Part of a small language model's weights.
Size: width 256, MLP 1024 GELU, vocabulary 4096.
Architecture: LayerNorm before each block, no biases in attention or MLP.
MLP neurons of a small language model. Each row is named by its layer, matrix (up: input weights) and neuron, and shows model dimensions 112-239. Each number is 500 + 50 x the weight over its row's rms, rounded and kept within 0 to 999. Numbers have three digits each.
Before each neuron's rows, "fires after" lists the tokens most often just before its 100 highest values on Wikipedia text that the model never trained on.

fires after: "-", "ony", " Author", " (", "9"
L4.up633:480527613566417425502526469495422542413507478479549446480473586548474570609502478435520494471470406430569461441522470442444456528523605525471579426522559504460503531541534445547482509516485494528460527585409478511542466449479563472571499459546444529475480440524524554549501450518500554571466489501428487578586556503410530533472613450501607412505525477445513508470458538503481593559518

fires after: " G", " J", " g", " m", " K", "rom"
L4.up873:504502495500510502547482464552515491486571448480528509527510491528525435515482486578658517463546373561521617496434547550591529472498548521594602481441539503513511550534543475513463477551498510495440499497475451489452472442525412539566480546508444512433431543520539470459522416505473490412586572436581519484502515432467398548554548479489612469491494512518471506512590477491521539528491

fires after: "\n", " N", "-", " M", ";", " P"
L4.up951:517393508547473543590417531662551550538537507467443478543510462532578484591460543498526509433478520636415527487551486478485426514455500474452448446507405493537602516574459547529477439520402445505518580549583476553530525498430456570498579447493458502493474553613570500521582414503568451467437493425544574585456602468507465512450470471518464441482517502513542465550445453522457473523429

fires after: "-", ":", "–", " F", "p", "f"
L4.up778:469502458525492471517598490467462468617458491500447503547566504502534379501566517556504475445563438500463463501471557518433498499477504472493489502486628450579482478575624428500506549526532508555555555433539469433591534514519395486493506498470541471529541513474448460537472457456532456500512507343547488515510399444573475508562521537478471467437528498521522457537485563475517425526477

fires after: "-", " ", " (", " un", "s"
L4.up337:477573578583398473482567453431379523507502533343485524518480535559511461563570549522475522410561471527501509445499527578480449584435509469549549512491533474553511504552518484537486467417519522432507490491510433508536561494480424519511537502456502524520591508451463525497544382454502485474484582460426616518570423541489475547568579510466418524536475593433487497549500536476543488531424

fires after: "0", "9", " |", " A", "The", "ic"
L4.up2:401469523677434515591507479472576411433438471451427507431491473500478548598487517507531577534526482539528505511552432565468463476495488475543485410574552467481468470527459520525453534454384456403524464546514430520428513446502468556525499497413464445566494396542476576530515523503487496416474565593476593547433454505494517506463477502523660387575555563521439502523493494553464502461476

fires after: " the", "-", " D", " ent", " \""
L4.up16:459430502451427527546527472417431479489603508503509543441472525519474600486570557475524479493484459465421558505455521547470458548526452410550528475484479585570485513485507440465576415513469517469557506637601496556491494503447494546543548548454529445607492475469541498424546459562432498448533554429630598567485451489478481496545554483535596346567525538421433438385538483526510464430543

fires after: " (", " a", " as", "{", " un", " we"
L4.up1020:482488614475479562521512451569473535502454498469524519473476490576437490486604440481573608513442440500473548451540491531514489492571457513539528472507471544540505550467546532516440432473476531435407544513451446574479512546471520562526557497520517477499542566561534536530515595479374464485485596299397515510557520483491512491494526446490496536497523515484461578472507499454478634504526

fires after: " ", " the", " E"
L4.up955:483483524453522555503581591528449440515506433502439552484445440533485511517547424521450521559470584543531517533486569541499451527604520571580463462557588477479545476488542501522443458551493559438455421544539389503395548475415524525573492473409454476551493482580434542487573423504449481498561460506607492454513478515561523484514469486533581461512541587532469470504453594555543550522516

fires after: "–", "9", "1", " o", "te"
L4.up216:523520569486535517514537599519549562437554495463508430485563469548447512564497565448472450469446500538440537509499489488481475437513470453542521581420535519479527517625555546448484421593454473507509435480442434462573530466543528488535515574459407422473444495548543491553481489511436546502531463495543479592566445520413484517493440474487464483462556484401469527489404514507576532512474

fires after: "-", "se"
L4.up262:496476478553464444435592512501441464473456546430554388405487473484437555457517453459494521515541496504450478520506438596480496528497565488479480477585509452550561483517485487599508467604550498556422543533458501496492428493459484538441426476465386532480568476466535522573520532516493494494431499508507556540607466508447465564446485527585436503507572560532490557514465600453493546469517

fires after: " ", ",", " ("
L4.up954:449543511466561455553515464440515521524482532414522475528463488556469499444582521445523419479408476577493544516498495555520505496497533613570519435460493508517498468485517508444539514553460469555409440616603415515514571447496464543547552483425500482531537519445480547563508427417493540512518512455533484489573427355471501545641573401479559557422516491525436515448535528544559569501508

fires after: "\n", ".", " \"", "-", " time", "is"
L4.up148:448479528546491422575538424490389512478415533417584491415501584456457505511559486557615516454513534567515544471506450522537502447492514493492551570489554505494543543481448529538528473497478524487396519494521465442601507517474482555459495462562429504517524493490433407563591516499415584451530570447531568565574440536510506549519568471479479622445434481456491500477471502493553531488552

fires after: " G", " B", "G", "B", "T", "R"
L4.up440:443409447441482481507501487454507516542507471484462421458524476510505547448573526472548569515375385399473604514484539543492535436489532470579462539513594474552538453532596511460477423446379494437486478517598450479563542484507487540468458526470478445563492526516403521497532548483445490459476620486566516455468465538545562486541608478578582537542454565502412421558522469555486571473603

fires after: "-", " Ro", " c"
L4.up334:515492540546517453531476492428557549524532488374490469375497573572572554461552461512488507490499468542523500524538499451552514430477509501529576577452486399511578534498523488467561565426562559423465559503554486472510486563488462407474375488498441526543459410503362502475557515529503452580447634513480440552470471561567437514472485466540489503487535542540455442552513605428563560454506

fires after: " |", ";", " h", " c", " f"
L4.up626:495448553532483440501552463538489540509581511493533486521487571470474550483564573491560510543437509562469556513478493567515495534516546545499407497458490528486531556503561553485477553476473529433442571424406441581529436529465352494514550405484417560464461446515442526482530487488411454454538607445514546556483522534471534493521487527489473410507483524475523425432601585482485555483606

fires after: "-", "9", " ", " |", "0"
L4.up371:512495497512567411522557524467445499500507512528527548483462542446551508448552488499526479548485433545435491486497524462455612462504580559457568547582529462426493560480505378443469402490437560385523565581525493535571492466500452509425571494573491477464483540525427597428421429545339419468482491496473545500604559502533492488508491457531508542530450437544499478501534524414503458501558

fires after: " S", "S", " Sing", " s", " Wh", "s"
L4.up551:458497507476606546381502401421547519525522440507437522503499505497511517510602587545524499487404526520479513477479526524458483432496495443519462458391500411550574499466444611514489563425459562550470450545520551433518434411479585497552559550525461467504472476521555460600523515516494498526517454471582532594390452476494571560561440493425445483524565419515486510517435476472535599484505

fires after: " Ab", "1", "9", " S", " In", "|"
L4.up1008:466539500489479502585499584501471482469555495392384452520487502535468544505452498482591507450459484512475558594512462563468421479503440498556565437420499492506407452522505556407589538509458497478440437578420497509560429439577493572590475540447506511494548468435459454495507520404523567463524559534567556447511465478480517463480441572458527487445441491511585480434514471498479481501429

fires after: ",", "b", ":", "f"
L4.up183:471491528587535454461495415485477483417463511480507528472535531541495434561509541507545507428482422513540523505543519457479448439550674434598494477418503530470531505554539496540491531561352485490454517445565492515491512452472464527540595507491539444473434462418462448474486505469499558473612420470466455508499504494452557534554545555545516526543520573442527424509504470467453503536522

fires after: " a", " A", " (", "-", " \"", " His"
L4.up774:485466508462454460474543506397483495545538443483556476434477551561395591479504548459622527510484444531413451520479460568456565415499479427476445441515443484551506455477615523448447597530544543457526430515490355493435436424491487514502509478351492527592480565489533402539590489526413448477463551464537622494472467547527505533520460465502502386515529533446414475474431473552519564498497

fires after: " G", " Z", " O", " c", " D"
L4.up1014:475435477505518458548531544541569605577554427496463480461540483538480541498448528534543560528473601534522546513504489583524437482398498489535522465526444434501555478550557499471526549534505482517505529577488433501430547383446456571544498491507428573548453514473562489454487520511502556485482438415506508479506395524560572606485477566488499519534599481535442429414450482517568569437554

fires after: " B", " ", " b", " E"
L4.up203:535505477445548594458489481409478477568429591575507508467533479511497559538544520551638444516488408517441505445478573579524450442480539510563523401521444561547498534503467447438467491554493478462553598476442502515594519476435407471551467524457419517517444543557472426479512473495501525417491450489514472514542439515559496526550452534549538471580431546628444500485498544458532461489540

fires after: "\n", " W", " w", " T", " was"
L4.up494:447498586557479426513528567526467445556491531501461468536491555513480405564532573520462492468527425490475475517502552520437512470516472421534463468512576497524550423567451508628521479529477587507470685496507505346465569475456474513607472436518434542503378477399522587452516434523441446478493419430497533601433551474496519489434482541489454438512594454521434545510498503491464555544555

fires after: "\n", "-", "|", " =", " R", " |"
L4.up423:365430514466419587513445480455507537539455511522581477466446467603512461514614527560454585420558429534467525516510497482493468482533557499469517551508530487559519541513561505556447593549533532495548565536454376525539524483497407514453515485490494528505489473451532493425490519566555380507580565511535448567510507508530452533493461453525482473477531524481484455612448553486490561455457

fires after: " m", " G", ".", " B", "\n", " M"
L4.up343:492552528491470462475470438512438474492469591521569417523475484568591546487520510502573479498485476584468561438490515604551524470549459410470549504408516536467512496417522505472473465471541532413439463428485456540489499516480455545604429469473482465455431546509470491451539460536555439456483602479417491472513484500449502506457592530441580502539457513576492552531548603552523423372514

fires after: ",", " ", " ind", " D", " d", " Av"
L4.up865:404450519579470444515552466503530543520572461493511530557593495479429476573515452548451545470442557486523594468437449581489503559416538490609537466528560566486497475546455532408389433452396450456505451555465473524538642526421516478484638450467509501494472495504488475542508541425467481525573468445483437517414421435494563480614555473555495481462540508489423475479550571463477599476556

fires after: "\n", "1", "-", " P"
L4.up915:476551620472521461561567528428483565444523549435602457483534493520558458547594503480505557538478388499380436527477452509435569426410521452449452519370516453510508492513522517482556488573513519499472438587522496378427497531466532518509511465454546529498437515547494508421451493608484501496488505427496476487512479508555565488503459490516413550472562508492437453572572530504518542579479

fires after: " B", " A", " b", " Az", " R", " H"
L4.up597:427525562491565533500452460521490457589496546471492409519461362613542569482559478553587556540503489596413453494497493546493551541593560486509480555489509481454640584436596521479474508464527449503501568507461438510486523466502423529571538486431426471495532482439523492479473473601443403524513543480449474583576473583497550558487515558532495505506552560491463412507421486551480576479415

fires after: "'", "0", "5", "9", "6", "7"
L4.up400:473538479519490587569505562450495506552524488460513475455488430531479620563507473564481588596465493514566436504536529439563470421604538403481534467415540416548409404540586532465534410482538483455535464508468426527454468463539509529577602573506583473541470514484481443511443510541520429538577537541487543472508428458512564462580552541485440541596557462457483532440517472574506479580532

fires after: "-", " R", " E", "(", " G"
L4.up795:441395607496469465556548586565493554445485535471424504378432511498415561519582390612532555563566519506449481503472451536493509473505562512523464577497531515555462478499557562548539565421375435424475550515500476632482487481494463527523480461481398480519438489520417534524533514524387504486481639401507521577611468510510534500483385534535470513442515540485482457430502562519454524445481

fires after: " (", "-", " S", "5", "1", "s"
L4.up862:482516567526502484449529484491383595375477525567476501476509514452458513437487522435471485511465413579557449474590505538506406471473559444445569519443510525532565504456523477459522529502507595444431516511526460496500577545538402612505541586589497422534443545473541509482544490511374484478454569516477490493476586550533575522499536529462495443477523448541466428540451453428525507526522

fires after: " ", "-", " D", " |", " San"
L4.up977:426418632501497468471551514478480484532583460415442514510428561536532530508484375530491482537454507385368514580531442468438541541542503511543534529534598555489437474594595458524475510491471522537468495521427470583532473455518505473520468404510489525575405432499434572583462498488444526447537467486453555468457464560532492478571568420547466412393510535558510446508587582439560565466534

fires after: " the", " Sant", " a", " B", " D"
L4.up914:420484486511471453500489478438421440477479473456434471491478509612483568507456455568586459542543448611414499510506528517485496468536514460475578564470386543547429442511418469496444447480569523455585451501555466543467552412483549599550484570488469488537382512531419485468485542522577471486618509490605511513561480550453548607510500592537556431384515580488466500508506441522539489425507

fires after: " F", " f", " G", " g", " C", " c"
L4.up581:463489521600503455549453561466470426459586539509449420496528461494473471478531477543559500461432567540442495450502523434440479516514507421597475435491486509565494473595522531480531466453488593481527522495496462596547526492507541536406548421591498537431427431501492445472499489414450539541579462427482528466494507464571498525570603521483521441519472465509493463481499557498590491461578

fires after: " ", ",", " |"
L4.up823:497467588474441507542566528566439535515486527471528483503450524528437448478507579533510545510399480472487520547550470490499552439579468541499367470507438495511452493501466490536561548508461521545538477429546428463467451413495473575522454431450522526572402485477547465504521434511477455498481447462575534555421452545463409524556469418456490430598573544554521566482488571509568538518473

fires after: "\n", " S", "s", "im", "iy"
L4.up328:465427577533466483566413429477522580524482525510533494534543497476512518476552501518539576550587490458451500496558522520440508496541548477441527461430490472538471548540403478568427540424493558474519498536503476442439464527479577602455521553478544449529507427529434543460491444520495480502469461578476535453611555585639513582540569525403465583562565488470544485544566485590482567553517

fires after: "-", "\n", " the", " a", "==", " was"
L4.up656:463509543522458481483469555433545482503541561402480437472430522507483507547463477419470505427605507469449503546536463470416468424531509529458545522542559543481489478488514523473549467526470525440443530412502501549560437533475420508476433418540496500499507410471448515526650462492414481367487566501465552545555507483444482525411447526495586444491499465544518541468504522605513506506530